config.toml
n_layer = 12
d_model = 160
n_head = 2
n_kv_head = 2
head_dim = 64
d_mlp = 640
vocab_size = 4096
activation = "swiglu"
norm = "rmsnorm"
norm_place = "pre"
norm_eps = 1e-05
positions = "rope"
rope_base = 10000.0
rope_fraction = 1.0
qk_norm = false
attn_scale = 0.125
bias = "none"
tie_embeddings = false
parallel_block = false
init = "uniform"
init_std_qkv = 0.0337
init_std_o = 0.0077
init_std_up = 0.0337
init_std_down = 0.00344
optimizer = "muon"
lr = 0.00428
lr_mult_o = 2.0
lr_mult_up = 0.854
lr_mult_down = 2.0
beta1 = 0.9
lr_head = 0.00888
warmup_steps = 200
schedule = "wsd"
decay_fraction = 0.276
decay_shape = "linear"
final_lr_fraction = 0.0
batch_tokens = 32768
seq_len = 256
doc_mask = false
z_loss = 1e-05
train_tokens = 112600000
steps = 3437
dataset = "wikipedia_en"
MLP neurons of a small language model. Each row is named by its layer, matrix (gate and up: input weights) and neuron, and shows model dimensions 0-159. Each number is 500 + 40 x the weight over its row's rms, rounded and kept within 0 to 999. Numbers have three digits each. A neuron's up and down rows have the sign that makes its largest values positive.
Before each neuron's rows, "fires after" lists the tokens most often just before its 100 highest values on Wikipedia text that the model never trained on. A number after a token or word is its count.

fires after: "\n" 82, ")\n" 14
L2.gate257:459443493483420501517494508462430499530518520488515570459477463446452503466515495532438476495445550473561446549541455538446594515480480499587509506475477501450495474521576576498478449475521491492542464548507432463501455496506457461500606531507510553592462541511518441494541475504519523514458477453518399562496502524526466485492514471546573479423481464462482471458458539448527523509469502524439584522509465531495524532513526465544419523484510529457449547437482471464514553504516412
L2.up257:547396448573455499510520573533436434511441497500526557480536500506529505478543546586471462450469507485482485489501476536455554504506481449528490496452532472510481487504482531446511473508534475524541489560502495475527500532462481501498547546530526554553443565496506466497452535569430498514441549497484413532523533542527473474555450520581592515468486547478443509504553474427549521498442417516437533522522466468490487516512564483504411511512558466496454541418477541432473590502506491

fires after: "9" 45, "0" 17, " El" 12, " Det" 5
L5.gate384:596501489530478439477471469468594522549499480508462487503562467496575480489459509513483504548475491530566451507448597486545516519514523450535459518511499532504548533447500500457532525456497571498596594445480507479543479569534477529528492528539530436494442485438493525477486519517473414435511516467566493548487584484513486490474426524489531499494466493485573568515449521425480484468529553530415518460474550466460525501525488518546572506490528490427476477485504477492459571468437569
L5.up384:496545504547505579519431504506426509482476522470477482552528442577528467482404552464487527493524497493492523502465454502473539423527482588446470509546548509540556487599547452447469451461472463508509546556484542431511509450481462498465472500498472485474470587475546486563514490437481529506556446480457456423526494501557439531513509477515506492487421446530579524505507440482497500483463542499566466466520564528534432501442601453465502520504456567534491498503462482511487556546492459

fires after: " " 73, "1" 5, "," 4
L6.gate482:472512452448480568492394575583476462468519479581476525511570522482547464432531494489560487487526542459506511550453434513506517503416474516519496516559446577604504455502518550553540548491443539477529481487518492514528499571474453505404553505499471505535527495458559496542541552472519510514539526501499483551496506477457482485499517500440525507515512527519480473549456466523543484496501417526463480586565408524521499539463575469458521560552536531538452490509527542466479455490471569
L6.up482:442545474389497474476424548559446506450391477575456511499524568525548499532532488445484502507520519443501469472496451584447507539525507515563519526521496544556472441531529530514516515547504548411479498472443509536548464556474480410425502495487468541588473492541566491533570498488465528527487509527491456516477508476437509520512548489479490475529466557466513509539538474507556467477484461559471532605543484476462564547524484471496486554515473492518480456491523472494454468507491606

fires after: " " 60
L6.gate620:520534496454493480488406478505443539531522482517439499478463429503489480540493460497463511597516479485566453549628530512521545519486559523558491506482475525516406427499480529518483529545509553475483492490473519473487593553505421421454478583552413456526529454494512538490553459515461609478488442505475486501514510562486477445468525505506491497561472513520496542498488476514452427512499481566435534535558455503532584511468539478551506504552482515460509524515560545471503453471518536
L6.up620:485468458491453441492485501527454498484518486506442541508448436525516519488442490501481551557534582434519474518496511539489526532452536516555510551560412477619463500496464448550472491539518546492533441513607503487498584568537483473377520524473451554554503484496555490499548509534505526463494555541460511516495454548543525517525566473504446450492494442485575479445471511511470426439472459497492515522549478575539568505474512466487514441518493555546510453481535523552451494468487535

fires after: "," 74, ")," 4
L6.gate25:476626478519501528532541536527530504497551577499448539498487494520505491496482504455515487476547579446562535484508510505493535553511497529547507547478494481570475470509436528521448525552516473509508501556568475442555481487425525474485479477529466493529531502472479561578484439511490510570468578522522564520460566413499429428492504482529533513432486482542484577477483458533493473486524465569478411451528579485426448459582532544550516565490463502445444556511533490509505482500518528
L6.up25:591567480473468515469489502548502459526601510463381509469522490491492503529584512450530472594519440468427504487514495517512474457519491513528444465511486533550529362487483487512436497459479426484460480459491494532519508557470499437432459505530520523527522551526485558537467508539524467471483508551522499445458475453458477467444508479508474556494494431548488525473549490546535529508473531426491441578465503540456434510526510521576467510510529499534515404493546541494526542546529540

fires after: " D" 19, "d" 8, " en" 7, " tr" 7, " d" 6, "p" 5
L5.gate240:460473535535580485446536483514535510464485471502504451482495504512509503520464390409464589448520458500568454492532505492501504462454535516489550507486447513537459463606521478521534439588498565467538479528404467539501523496613519525454510505485494516520491490450493448485552455416454483460522531507488501550493480451539486567417442505467487501541516523559508526526512530454490525571523502489515489506550474584512439462508413463457543513513510455507512481488429446472450566477477507
L5.up240:459411559499477487470499541491468491458494449592464496558511466532476541537517394528513540534453576566462557494441500520494417523577504537473490431470525540519487498473506517519510428518457501484521562482465439499447519431483509502506503483492462488488523535580592495506481454513575478396515511511577496507479520425492543492472504526479444476501542501587499451475454546483510524526520469512498480592545470515486559530496441508551506497456500550549463463522458493466549472445542426

fires after: "." 49, ".\n\n" 16
L7.gate495:512472486578361554529480441457489433513560431516501562513431484527522510459492540486503451447501512575481421563531510500579524527492489519532523494559513490489475446498559508501456536488468549560492558508503525531411452533504460541477496463459489526522492493539494544461526488458504530433471506536548466536471492483525549475510592502544538469519477504504462472459501457534557564487509546520473546432538499544508532406508484509419532485504473536577479433487482571520502471543442567
L7.up495:454508471579559539504492448521581539494535494483591538498515485495498478485547535514563564503494550521517527488484462483508500452446476553472533465521485451562553415533523533555506526504468541510463521430469536547549521471542465485547510499424514515440466462521516454487478458493591564550528527478460532570473537473489449521517398490448550509499559457463482487511448514465537564466498434541468486514468392464452504516569483490504530487542505479477531473435533521568536442460589483

fires after: " d" 15, " D" 13, "im" 9, " cons" 8, " a" 8, ".S" 5
L5.gate317:481452455503515461495517500535440581454498452542500513538495548481511483442532522569536516421481518527565447498505460437552514536565463504513528512511561582578433563472486486509486514503532550501475477424506457493574491484563533494486515468477485492499505526545532437458443514594538595411471510514512537488500478458484445515450484534560530509527510543529564486544441461473470508492486524453501490539526462510479488426596532460476471513563520481543511412538474577429437500478502494
L5.up317:492468574411518532417541529566482530447524489472521509529484550487533494571521473522510466515528480488530429479518512558516464501519521478501478398511449476487506582496470518498528575503487520547463427452544465501533489495471515467493565509615509422498470512530584469495556518427489428462488550527473553566535490539493550560497525516467576578472428560491489460490444502481561488526504618549504453501511506514503496470526531449540561556484459492526530527535484507533461533476508489

fires after: " early" 14, "0" 14, " the" 12, " late" 6, "1" 6, "iddle" 4
L7.gate142:498446523547471567510544449487569535506487435418466539514448508522485499521494481557474440512487477606442564423547467484519519528501567479519477503512465538553451518438554481452462450472463544511485537579491442476478474532472501490520489541515492525506511561464493536524496525537486536530550463606569464465540555467501507467491547492540446459505401471453494557483538433518521516501548528513541533475472531568505484513531549501524511417546465564488500539545381513470472511494442487
L7.up142:506500571474485556469440550496418466527505491553493493462496499543492503478494495505549438503449514442505469534454538459489502563548502521498506456564508491495529502543496464465575560496477492472543494425422458504508569478491539471453484455564469392524566475558536496471547528546532473495525492510533460494543380590454539404578526496555458511453525560470520451530557501544431538516526519489510488483511518492521522549429457510520525503460506554494446558477503422498493512532428465

fires after: "0" 95
L7.gate531:565485479536535487536450531508474559525463558482501545492505518521478548514515491508499472510590493434493554584508503487540474520476506459544414521541560534436469523549482470536454485498569473452523521473464497527480512533518502477482473527529519562513596413516567472495454561523491518526527490518433500520518478547539543467467551508363511533517493522526490484505529536532549498560527469478505548472493464483519452530527504495527471544538527534461540441585567378481423522490608531
L7.up531:530459495502505430485509468504521514476526549492464567487493542543487497509563510475565480453443516513506493477443479446461537471461457548436521467510533536555563574477615495479489454553507507479519550540442461410447506463532401415481511484400524515519571498523527509514509501469539512474544433482456558482470529437541458468435490549489520550487554456590487499548513491503467563467519479548510515521532520436483540528482445492467577550456557570496518552454473499521493521456529489

fires after: "2" 100
L7.gate389:487495491473479437468458550502523592390575484573540512531502511504568497461457563476554567513443476475477480491443484444559476441536571457582464552509461514579513496516544479541518500444470566474511460497490467503560568385488557515524547484467513500492514537514510527491541400488487573445484442532521561530551546535531472542467547502568515466497507512424556496502487473524481547521477511455490490483435525451502493532509519491479472423517478538488551508468427499493505476511483468
L7.up389:480522519451445462511534520474499595559491579526459466494507540532466337472457538502475458522502580574557521559526468529515547505450471465514480462479539517494459639514579473507515552558492529525544527507494440487512505470494582481494531463438430516559552534532487537502516458522478543536544462481525503511516451529490538450455490551499472534520485506519555457514518473467474459577517437524470547464497527541523483493517504439445468472531477430511540456501509548532554486511537511

fires after: " C" 41, " A" 9, " Mc" 9, " M" 7, "C" 5, "A" 5
L5.gate9:436513528473441509488507562516485418542465497543469604480480470465498543457515479569537498443434498457570495539551515553519539494519469513444524499390485552532478533517476503489469456514459523470478480539532461482498490566523497467488517560526471449542425510531504455513496492496469510502467570502533431497460427410555440509552470464481472423474480480464513491608472503478444502556529561486527458524504476539502471418447511492416494510499495509475405509500446521520438504472414485
L5.up9:520496467521472442528473449554429580456538511496411501466541485461516481521499505462449567497463520523489574409548536530529604502456498488511479509433536508499545532486526484444431513483453518419469498604513496582532470516520519556512434482481443441510513494505495417502523445545500414506464466537573453524528512478479491471477490452440562469474514524499493452512459471470566529477499504528461444459509492517560377510538482564462487518462510532483460522467523525513544456467472508

fires after: "0" 88
L5.gate403:487539445536594491582459456477452467499454518495516494461524533547459552511475552468531449557503467502398487479486482579514505466468433512493502439503549440529482495534495455494498504574563557486561484563526551471503535511458409475551529489487506474517559516487570529504495527493541513527527512466483560506563500491611540499505555493453464553526509502517485569420488544567528528519519502535579505498464482513451531485482560513402489461559502562501531463573526513484439525493547448
L5.up403:493507510566515524598490430526534559487468541561459505452465487501460524485469555526398447421500477506465492518527441467544482482507507503468531493490502482523512528521502492538502497535536486488469591491482512454478512475517453586498507526519446557464514518432513520530481562522438528483572548516435430492557412465608496504512499482435487554511514511469463460486515467484451507510477493570488526479505538536450429478395486574517548509543547491402483532494455570465470540428485475

fires after: " " 49, "2" 12, "|" 11, "1" 10, "\n" 8, "3" 7
L8.gate491:530506482513549443572460415534493504489487523459471475522490509517478489567498519525522495569429543470488481503497527449540543533456549502466540430473469438504492534414529539477484513521480539495498635520499502529476541498520549492522463555446573451530482481523492466402448503477479510493468487529475446484498505476534442419544446551516429530489481518550539510516485566455448535501529562547502533474485504519439489455523584569608591505504476445532496520509555525421492463500473537
L8.up491:528494433470489533487484499500511530447507527480604559529573486452560560493454475508445580497456466493513480481479488527517484395526475509523512441407540471505439489481437524507528538508439521501485477484520494494494583417511554484477446513469456486480445511480497489524479431453500505535516522556454468513472520480526478451504495508473527581557555414590555564459409464481461547529502471546546446506543539490528490453560584557509447540449527495490513545569514525467506522490514470

fires after: "," 30, " and" 21, " |" 19, " at" 4, " to" 4
L6.gate340:513492499566486488477494582422509473476544482513512531487505513526441493494481455428463541490507482431541435529481501468470504470564447526441433502427448528567466435555458594556529528454531487463478496445481481492495521535455476465497446496512535469496430482493505485494460503522523563435485445520464496516477524450515397509529550529532485467466509458513441499453490492508492521468504449474444561472613406545518448495524575472507513494544534522508392515478571525465553510505493579
L6.up340:546514452481428492498498556492466500467431477498395406525480475523543491508515463467509442438526468499572489577583518511448528543560518528453549538481484513544487490515570477513445534565476586493504464544464535543445462457525495460560431533513521555528520484543471501577445460528526507494557544401478450474450524468466484486452491503499500561501488504536478515551512461541503457456537453551454481498583515469497503459563482480450500508530482494575438514466533562500540567506553513

fires after: " was" 26, " is" 9, " to" 5, " also" 5, " been" 5
L8.gate371:451523453530438491463543500517484492562513501518397427506488466483498479511516491522481484443439469510445476520518518530515541517475482500535495610480554454523423508518531538540441500473527455534485442472517443480526420444502479491456485550512448446489533430534500515404535456579496467510517462499502510561451549559536528583469456511505491572561517490481503463478496501505477611491430463542468421505514486393495474503498475504480494501533531543509500494506534415564571539437514513
L8.up371:510493524549495506488479504493486499538491500568486486495517455536536432498524492546421425408446519419485563527539460467550501510492473551490474444517539513564506471529489410486417540452537501480419494492513504529481550485538473434464521509521489579486521514517580506533526445465507507512464392584511544532560483585445505430466497511563503482433488491475511480452405515523486487515518507483464505527427459420461449487522454549484477443566515510449530493535502574479497535529540477

fires after: "0" 56, "9" 44
L5.gate551:448520502477478463477421463498481577505458547475454499490494432483474541424477457471517450545486485429525449576423526527528540493503459462509476553470528541548538569438552550445487536541492526515497512510471490415445521517482508580501509468541571500498538468498474424515544553565500582528509543478467536523558488544452534504461539477509546532442441485537470438468488480521545577497596493552436484510492516435531503533522534538568529504539491431506517486561515499472422506487530452
L5.up551:486451534500470474562498479476445478353498520499512525460550467479434444549444478421526529526459505450493484478548542434503525502517499418478489437554567585472518514501499541541521449476558575522481513488564500541485508544558498445529503434424500501541533493479546519447507472528483535518550447497533520441530545421504448489522441495509484527510557550496490439480523549486483476511509558565527538513377560531492547549457535508470558552514491555490532522473470464485483491486540513

fires after: "–" 21, " W" 10, "W" 9, " w" 5, " F" 5, " c" 5
L5.gate179:504531562518529477418503493460536484553438477469502560515492521588538470476475477466482443518499523558507473481468460572477515397535553450495491506469540535477488523497491459409452511551553525483506500421518488498468473512455553456485516470549558539482483467497545527483480479513477464527522489497479519489546608477536549486556483515439416426539431466524496517512577503552538511490577556441508462566507423549464521496505545550485461546532461505500499459414461409487542537481542530
L5.up179:444548533521527461491439491429533469508495511563497554489487478479479532456521527511512473556540529550465492537473518494414489433554460372432540490504438508525500613484554473537510462489484431496495512545573515514389452457508431466517494506478546507501483476465467429524461542497494516501494496472531569503450518503490538497539452536555461456470562462472538505525473545531535455558458467541512460523506449399525525466505576542485505451531499509476543495556481501519445499534582555

fires after: "1" 30, "." 27, "6" 5, "4" 4, " colle" 4
L2.gate30:488605490481476495530498470389541523535431455457504526554555479471500509495532467473486483528459447442467509536445505513470531616485562492462582474535509468551536416576486445520482552482543547461542477475519527512498562469462540493505504467509520482461502549439555454514508552514494484565513510577481473518537493561487441505461449464531521504560516571550477463568475501524494623529433459488487564513492546561508521535537479463484457532509503502490476505564442517505509453543490459
L2.up30:517582499458441525487516477434484551495458527476468523527574480467511502459589551519466568528547463470522507515532474521459447578461470494492571461495523497501518454497517397491528504466483511481509478474471475492550531454431509470512502453491546503515522491415533491519542495557489411471477422568503481550503489625454434513490498458489527502580561569541437480561445494497485604487426488488505541524488489535497545487540435530483449528538544576486541487516462544475512483477515520

fires after: "9" 14, "0" 13, "5" 10, "1" 10, "6" 9, "8" 8
L2.gate552:564518540448539438520520473486508440428527453475483432460520542475541568511467596505501598492502419489495462503466501443505592469514502501457521501464485521540537513519498483528442470552508551453575516517460448549463516445517399515530499473483465518504509467561460458495515462541508499527550452530505446540556448517531434491471552505463506480508420515494433489537496500498502565532438516564540496499502494480544532491500443486421449574447508504562528495433536477458524466447431436
L2.up552:544423473454546482532539575471477465484586451481374480448515546478548563502517488527491493549534470552431458460435505471526520481514530474588529503521529489526440532517584431547484482510509470427501467474485470504500544483478567461506539468520535483496486495539464453507539451475514415496472517507581477549505473485516508451516576540578564531507482538496428496487542463493555514505511463549579505431489528526462558594505498480508507568568476506560542459539484500505523480491476520

fires after: " c" 36, " C" 18, " sp" 5, " K" 4
L6.gate34:475486515536513548543459494437463463536537501518437519466493555513407513441502497495491573475516566521505557568488550482504526506526479523562498492502483494404457585449394447486494452514539509451510490547506469567445475498488445526441527508483503415513500458498535432543523472465452558515506509536492603471539518391549499488532502491550441510469500447523548483552452422506500565473507525535511516513539481500526464511532535496426515560418451554461456525441503502500461480499490452
L6.up34:426502488519414557537551451522437414473541519499451472454527484510511435446411468482446473509438458426476490527542495484536462415546492512491571470468477526441464505429524436542420514487513533517468495480468453465458485506446563495457468483520428486488489470500452465483493513520567419544498562495434482455516569450543547421483511536543472456523479483512526486529459547484452439409470467476504559496527503456513479552496492523498409515453489502456534437516515532487505491483518480

fires after: "\n" 75, ")\n" 19
L8.gate396:533462523496480538504526482526413515521523413486553576498473475549458533472564509608467510486531449553501520430518534550546529455514521488501508509521427475538514476481551482466436495528466472470507495540519463435502539432509462538520454466467547507596561438452476448443522478529528453514464448478511528416500414530519503467488504500483493560458492524457500544464514498492485477487467550540489542447539435458522541442476545571569519513439584462431519505448488442521473510518431544
L8.up396:495538421511480490498456531510432439547421518536537505475535531495526522517476497498507435516488537511465477438527497553410476522483497423513431472534516553510522418501478473451484475450428463460538561479574496510548518556469488458502444517442553511478476523478497456492439543456483551542474525500443486481535484452479482543593617427524526497496521493487512485508446486486535481452463457457466521456476524547542475554515490554470456453597530476469505553501457472474438497587570450

fires after: "°" 21, "\n" 14, "3" 6, "5" 5, ")\n" 5
L5.gate563:461445540501472540480536478504494498448546412526501502502496529504506460563485513512487533444508479573558479489463464415478491445467487515483471487506500466506525544476505498483471487512469442457509572439567476431450471531470512546555512476551514549541475543492489457508469505552531469539469455567524471426485514487463412467516529621473507449474502479489422483582522470499406463431515468533501528534494434522467528481473488562470437531548422557451455493507485522391446528548479461
L5.up563:493482449498469480454532504493451579537536485460520557557484521489469421490502494521417500533531580527516425475498509525518533514424485516416422535505453587439536507456556524499496506507479507534529552524535551454585518446495493468503526479536526476547499569513496502443548523504558479566483500550526517483525510566416458569591491512508534448459533562505512511470485526479491527524520493486480438440427466528498480538493496499585469507489505628456470532425534461496529546482471529

fires after: " the" 46, " " 6, " gen" 4
L8.gate260:493525478480532528551500465428436478540485416487513511490527551455483564522500467433498559481533533460458479522522443509531483505516464512485563491554487472534485542462389544567437520513543474507479463470502490523554527530558521480463511427540417487577540500526591510534513520533518492491440462459556559507536538508544486541549552535502486454490482510551506460530499418465440468463578469470440430585572468526475499494469445498546517523520422513473469507551538434486461513504516573
L8.up260:518493474498544513487446457525496466540465489564471439454628569487427575543459491488496565483508477534530482505506526509498553531471552532574468507569583435445584517499450472480546513548597498490438501467460484480501537519558520511492545424510520497452448589503411460518513465554477482499467513468538499469494453491500509430492482530554426501479510489480432491543504457522535463492484456507455486513476459540540497503450566455475546527576474456486494474488562430451495542499477483

fires after: "8" 13, "6" 12, "3" 12, "7" 10, "2" 10, "0" 9
L2.gate160:470545476514524490511513447497550495512453518513444543460465493521391581529443496557464471520494421476539513536512560494471496531478424509523488492498470485524579503604502488511526527525490536536516498493577457499512430453514465417480505546445498479511483513487530513430513552554522563504479501483437523494512531471507538453457456499359495457475482515544487495449550609498485480459493533492613539543434473503457541505497502519511490479450526485459471527457541592540556476468498550
L2.up160:426584540463565507560509542410482544468474489482457537520531504494508556535470508472444467592468435477474495551510493535467528500487498525444530441507498421538516494516460519547481560530502509474466530447546397430508462535507410468495514531500518432546485529522503564416477525541505527518495499489381520452464500537487524463526518519480497487526487498559553531468523541555479502560477453517603530557468518500460515515494483495464457551497464483498487486484556516566493419545592481

fires after: " the" 33, " The" 9, "The" 7, " inter" 7, " par" 5, " Inter" 4
L6.gate622:549433530469506516460513468469521470456540480514514421469559474445546568498433456543526508479466493414479434490500463356512526532474444560507468548515509516471496474456529532537513494549526515586437477510524557462471510447552415490518471443482552534570496535549513522480554586498478467566470497451485480521578474504488471540546530496508432487501508509512551458546468481604507539532425524511471504522485473458452498471519476465499507578504503502508494465581441462463508467485527465
L6.up622:558479448522479533519448475464470497499568483519562497471502494553523594400462443509452539447415580483507499478530552524480523546410424524484484472483498421511488452479514522446483513450461530512526484468487547505418459484463465498460523525486526475524509576472526475528504519512568481469518510516516486467413451541506514520504475474519431472455518450505538465410531509575534564542528472493473571472531567528566417507532533511550514502454516494564536542436545470509549512435529492

fires after: "0" 51
L5.gate243:528579505458549516473522494534437473455484471468515553551443508538509494493446495535431503489539504525471562531456454485564459490473464440456521530417536531548416521520562534552511557521548445466555513559516496448519536537506479570486532556519476461504476447422492489525461521502518486542471489501471493484494443488603529509401560481463522463567492516475521497456531522616460485547549433536525466490455531489518505522484512461436531526548495546424509521489512497459493431407539503
L5.up243:509510530508540468490492466485479456508504475487385559472525467471478527482433538512532446458478489445461437550557454468542543490540467433494503547517494470477469503510494445441489551530576489397499479484525499526479456479555441537531483497460444482491445493447512466558535537499570465440557486489522481514530478524592468528515500475468510531401550532459488474496494536522463532473377465581415479499473508535484493544583449527478447515500511515470521526550581451530549546517550480

fires after: " to" 28, " and" 21, " in" 12, " with" 11
L5.gate103:474496493494526557437571506404455503459499462469398469486549498482580474573516455463443485527429411528473422465488509537449477551519459499527473500451523517489490492476493557476490476509433486514497524420495539547515433492531501534513521447564523514544482442451457508583500512505560567535468510441539476440438484498481473543482537580537500508508482478520566441461506489481538513478547464577490465506537519534511478495464535510452501499451465464578491525448400549506523500483508580
L5.up103:535551509564462558478583429479468543504512525500529534440509505483515490457571454493532511550446552511494459565434540591536527484423497479482493495496492471488441512485564470528501481516516461552423507464464459546541394526443441468471528512510510481529523489510491463542447590532475501549467505510458555542461469494564506508485513486513539536524463428568509480558531536468462501519436396500493492558520455480528483550488453490472472546409571492421508506435453461491533539522481517

fires after: "," 32, " and" 10, " to" 7, " was" 4
L5.gate68:442515472511432585450519587476413500526472516478509486493517470505478494467542483489494467494500485471453468532562477519482513455486524489485451474413422461533482605566517513487527466543483492551498471540501526510448431555476475489535442544541529553459468429561465557535494484477510520520472505468468533484513530486411501517550594506490516477470507404460469463520478520534537450502520523507487462624535456480466426532532543509513483536505509442538490573564424489547488555557468489
L5.up68:476457460526495491525453498519513468496449510435456469487520485459489563534480488417574482495499454455498530492490516565423547560512546482570509449453426504536455545545541462540525534476477520484467453569478484503418582498471536486504526537523470539524491450546485542493571460514505551488449490503500457471448497377503472537407470498523548460496535510579453469525545508498509441466466503516442517497486489426431489455620469507548495541558458510544474517491476494508578522518435484

fires after: "1" 18, "0" 17, "2" 11, "8" 10
L2.gate633:450448503551525489501515483506511519478471498453480602555526429495563485555444485515516492448470527478548536439550451466485509543522464447480533468460586534493447589466483496460511532517525548578484498480532464525505492554499462465480468538493468455508503475472488474540542472526443576559541479439424420438594478555420467502418521533538460398513468508487484485481480481488496595466514462481551432463491530492483504530503536507467509465532507583470518491488511465479422566512498496
L2.up633:487502500502513498504510521439562561593442455469455522604501465457540502519457525474508474565498528514571504494525454556445515527482518464471493476518526518555484560553543527491456511495437553515532465526504489480454533551519521468484466552498473445516486520481449444524539489591492568561531536446486396494554452480461433437459585532553513446527474549508549470428457508494519512445481449551549520485557468475498519540542562503490531471471450549465447520414451502547470463478453504

fires after: "–" 44, " offic" 4, "c" 4
L6.gate33:510580537511523547490561512496477502428554512539480529511481535520512511482508476435540486461532506544522531471557563515420547550510469480470513501512549558461447574502462498522504535470436516500562504487499481474485453462463488571583565528524481500453515448467433444548512539559536502562491555519485482497422481545523409542514448518421467460486473486464586452495492464491537485556531479445421524473576507585497504474575521555503530531460518498547464534563489498482421482505528434
L6.up33:477426452505485532479489467435502447366439524532454469516561494474413505454529515499446402492511539522464535475447588444560557470506500535407508486519510518446520543513530547391455541566470466509553524538531487520442501510555510501522478452473486483519544511559482530514520579465507529488506504500551595540489534526505438498495476520495444469464553474504382441532497496557526511506545526418509509473476478528489505516480578467515500534537498557509512515521507529500474489536509487

fires after: "0" 39, "1" 16, "-" 6, "h" 5, "il" 4
L5.gate158:492569506572509559537438498461444482498575441468475487536376470551467492498537584517509418447521505508518457493545491536453498572496435519505473427518395543540532492449527481437510460526531492519499509552468457510536413569446546473491453446487474541420552492498444501518478500517526431512456513511456497577460452516507487497434483521467523505470471513482441516554568482467544514508518471570545506455458493496473463536453466530495541448452518469463529508529541483524444547517513479
L5.up158:564418471565449510489508564462478416540491570490499457420484512545511465474448560444480502559504507424481530543519534519449465465539554512466491485467501501532466483509548557484540463514538508505527553563505521607389459417466521436490546553511458515465562462493451468480467508542483464482465490506474533506461463442508544468426465482482499494416571470511532521530516528488460569506496562517446513534523508514531524471475444538536443468494518479549553469493564493495551512557555464

fires after: "." 24, "\n" 17, ".\n\n" 6, " Be" 5, "S" 5
L5.gate272:473423568499517473472471461506538503446442479485458543447444501547458544531570457482437417481478504500458467483520494424537517412540513484512505465451441507512516516563430478489473547464466497516482514515493504477420622494516482490518454510536518524454517483570484510575499464489449508507484544558524479568544540447491509477580503520527529491468445479434584602548520458504540541532466502505475417530489442526536487458474464532523602528477501501527493477516505596507480545496497511
L5.up272:481523495437535508515488456523576533533514463460513456473431499519498516524470489505580532516464449531414500481488498471562494472425467479516541545533417493484466508554506539520541457501530523559538492557506594471445537426571502465450466530471527450464496499566521502549563538469437437497509511542507486591525487466597508430535553515507533589499590563484529528550532482531557511519492451524549382492503531468480507485532531465499474483496524495468448526473547533503499500542441539

fires after: " the" 58, " their" 4
L8.gate15:423536494534511536484472467502484544545537434461500478504528510529491512639471410500504481470488529575494512547528463437542539540462510502483591551495480487562403473457518586479432475462496557426520486490550511488492469457478536564539479374576515520488474503500505530533434499472523493445515485474499461526476500514483525470456499547495393471471480491524492465576491533547540475483552472510543490516461514494449551550525463542528530464540576507478544447479498492493499483571460524
L8.up15:475540575555498603505532529581493522455589504491518459467577535477519539444439495492543591537548458514544469496517479503483521484495547518472513456501471490552491462498499529441558576472499391432560482490455428502484478543540522522483537456595436522488559479421482501489396513487461523590513490465533487483477448440513535512534531530491491542456465451521529510464466475532525510530483514535492535500485491469495538472424468502514549492490585512488521428499422489453485523473508483

fires after: " c" 24, " ch" 10, " sc" 6, " Ch" 5, " C" 5, "ec" 4
L7.gate497:503526455466522491427530455377553442502528441533498580503471544487522461493557440510465502520496577527476561581481445491496486470514508498452571520498430496490456478523552500525445529534553528447519444476504548499431511494487532519490548508480451440480536419504560525465469473488439444577502459448526533547511524436515528485539537489564543486531475508437538481504548472550467465544562463602553488532542510472540510502513490468464455474508519418508485479445484435515528440561500501
L7.up497:532454489542560457470480496449475513494445502491440509456491495485448491466429471512564483453570564481407523529581505493478527485474503529414482590450504504560471561468498447519480551576501500498480518552507439557459532542429415436544446519473530539513473514493535517561472512520556469545503509488507450542496499491485544531518439576549564489500492452519471521507459473500534473581449437463409494437448479448504543480462553554462492440550505516456564495538505498485470454504496511

fires after: "1" 16, "0" 10, " No" 8, "|" 7, " n" 5, " L" 4
L7.gate97:477455505404517537533460524412525497533406534492447500472482556591518426453496539513436484459458440509529536493506413469481503517527469532401556566536568483538425427503450583463519510500482472553489509517487454461501524508448574516512560484475535442539540442456557562530442502533518543544513528459492534533578535493537539491547545438550461482496516484471510504493540525451433511503574490586494477474478520505516525484511521487512467550518517470505498537520510512444487471539543488
L7.up97:420458461497534526493497560483532482565509408472529560440447525536452473471540500500642498510514560555560491533504501469475570487511495453472488575514507544486479535445513515541527539516450588468404510492465442569504547461501423551519531580478558508506513567510505481401489562472491541509541476504490528463517544532503468493516521506546429509508506541543491520530478480426430516528494503539503506411543502526555505474517475487545507494489556534454496480423511467511478449462495468

fires after: " C" 38, "C" 5, "-" 5, " med" 4
L5.gate525:405485489475543489476453462544448423524463538521452517447451489444506441527498450512527520440428486493479537502577560520579560420569452540550474460467564542490553531465482515554444527430488514452503503470551418576539490381505494564521544441455494446467496522467499482520471498499518532513453563460478529463429470460529536452541496525514508519510527523516501502578522471466589494507506510496500432526531478545510483488484456495485491502541511484516468477454503555544518507491425441
L5.up525:563501536486564523493515489516440493437544491495444517496430496547500557500444539426492554596476573469449546470515533567485478497534461558489571507460512450473491498524450477522410467496471480504507502568537458437488560491473503536419510503464491536522463542481520525453481544489470535465451479510479487500508552475533504553533553523538509467493517478511499436486536541523542416532451440563495469384503483575458558461511520523504467493576409519434474529505463510420445534481543489

fires after: "\n" 26, ")\n" 14, "ulation" 7, "}" 6, "2" 4
L7.gate492:470538514589455468535489483518534451572545482492509541522515483511543473483568465479473535485487485549501482488489473485494486511496497438503596408425505538533454532561509548517449534562502477473497489431543489439483521470506594588535521463551565600548450517524499450514459456507490477462402466545463471497473532546474472523482516493450553573528504514552563527447493526516493507478561539490444515513502487546539492483518604502487540522580464422499459490480487501527565459516572492
L7.up492:442590528477498501489552538535493515533512469473513468506449577480539488531442491494486473512539516499498455498537492417509460522486505544449526563528435542452406376472508453484454554495590462521453471502461556461520462610433510491468509510497518509451489559564574520512533460543491450452470491469443479543509508457499435456526482540425526528454504439458467463499468475536535507487534554511514512475525496554613528542512481432525469508507461505472471489479493550529481556561463478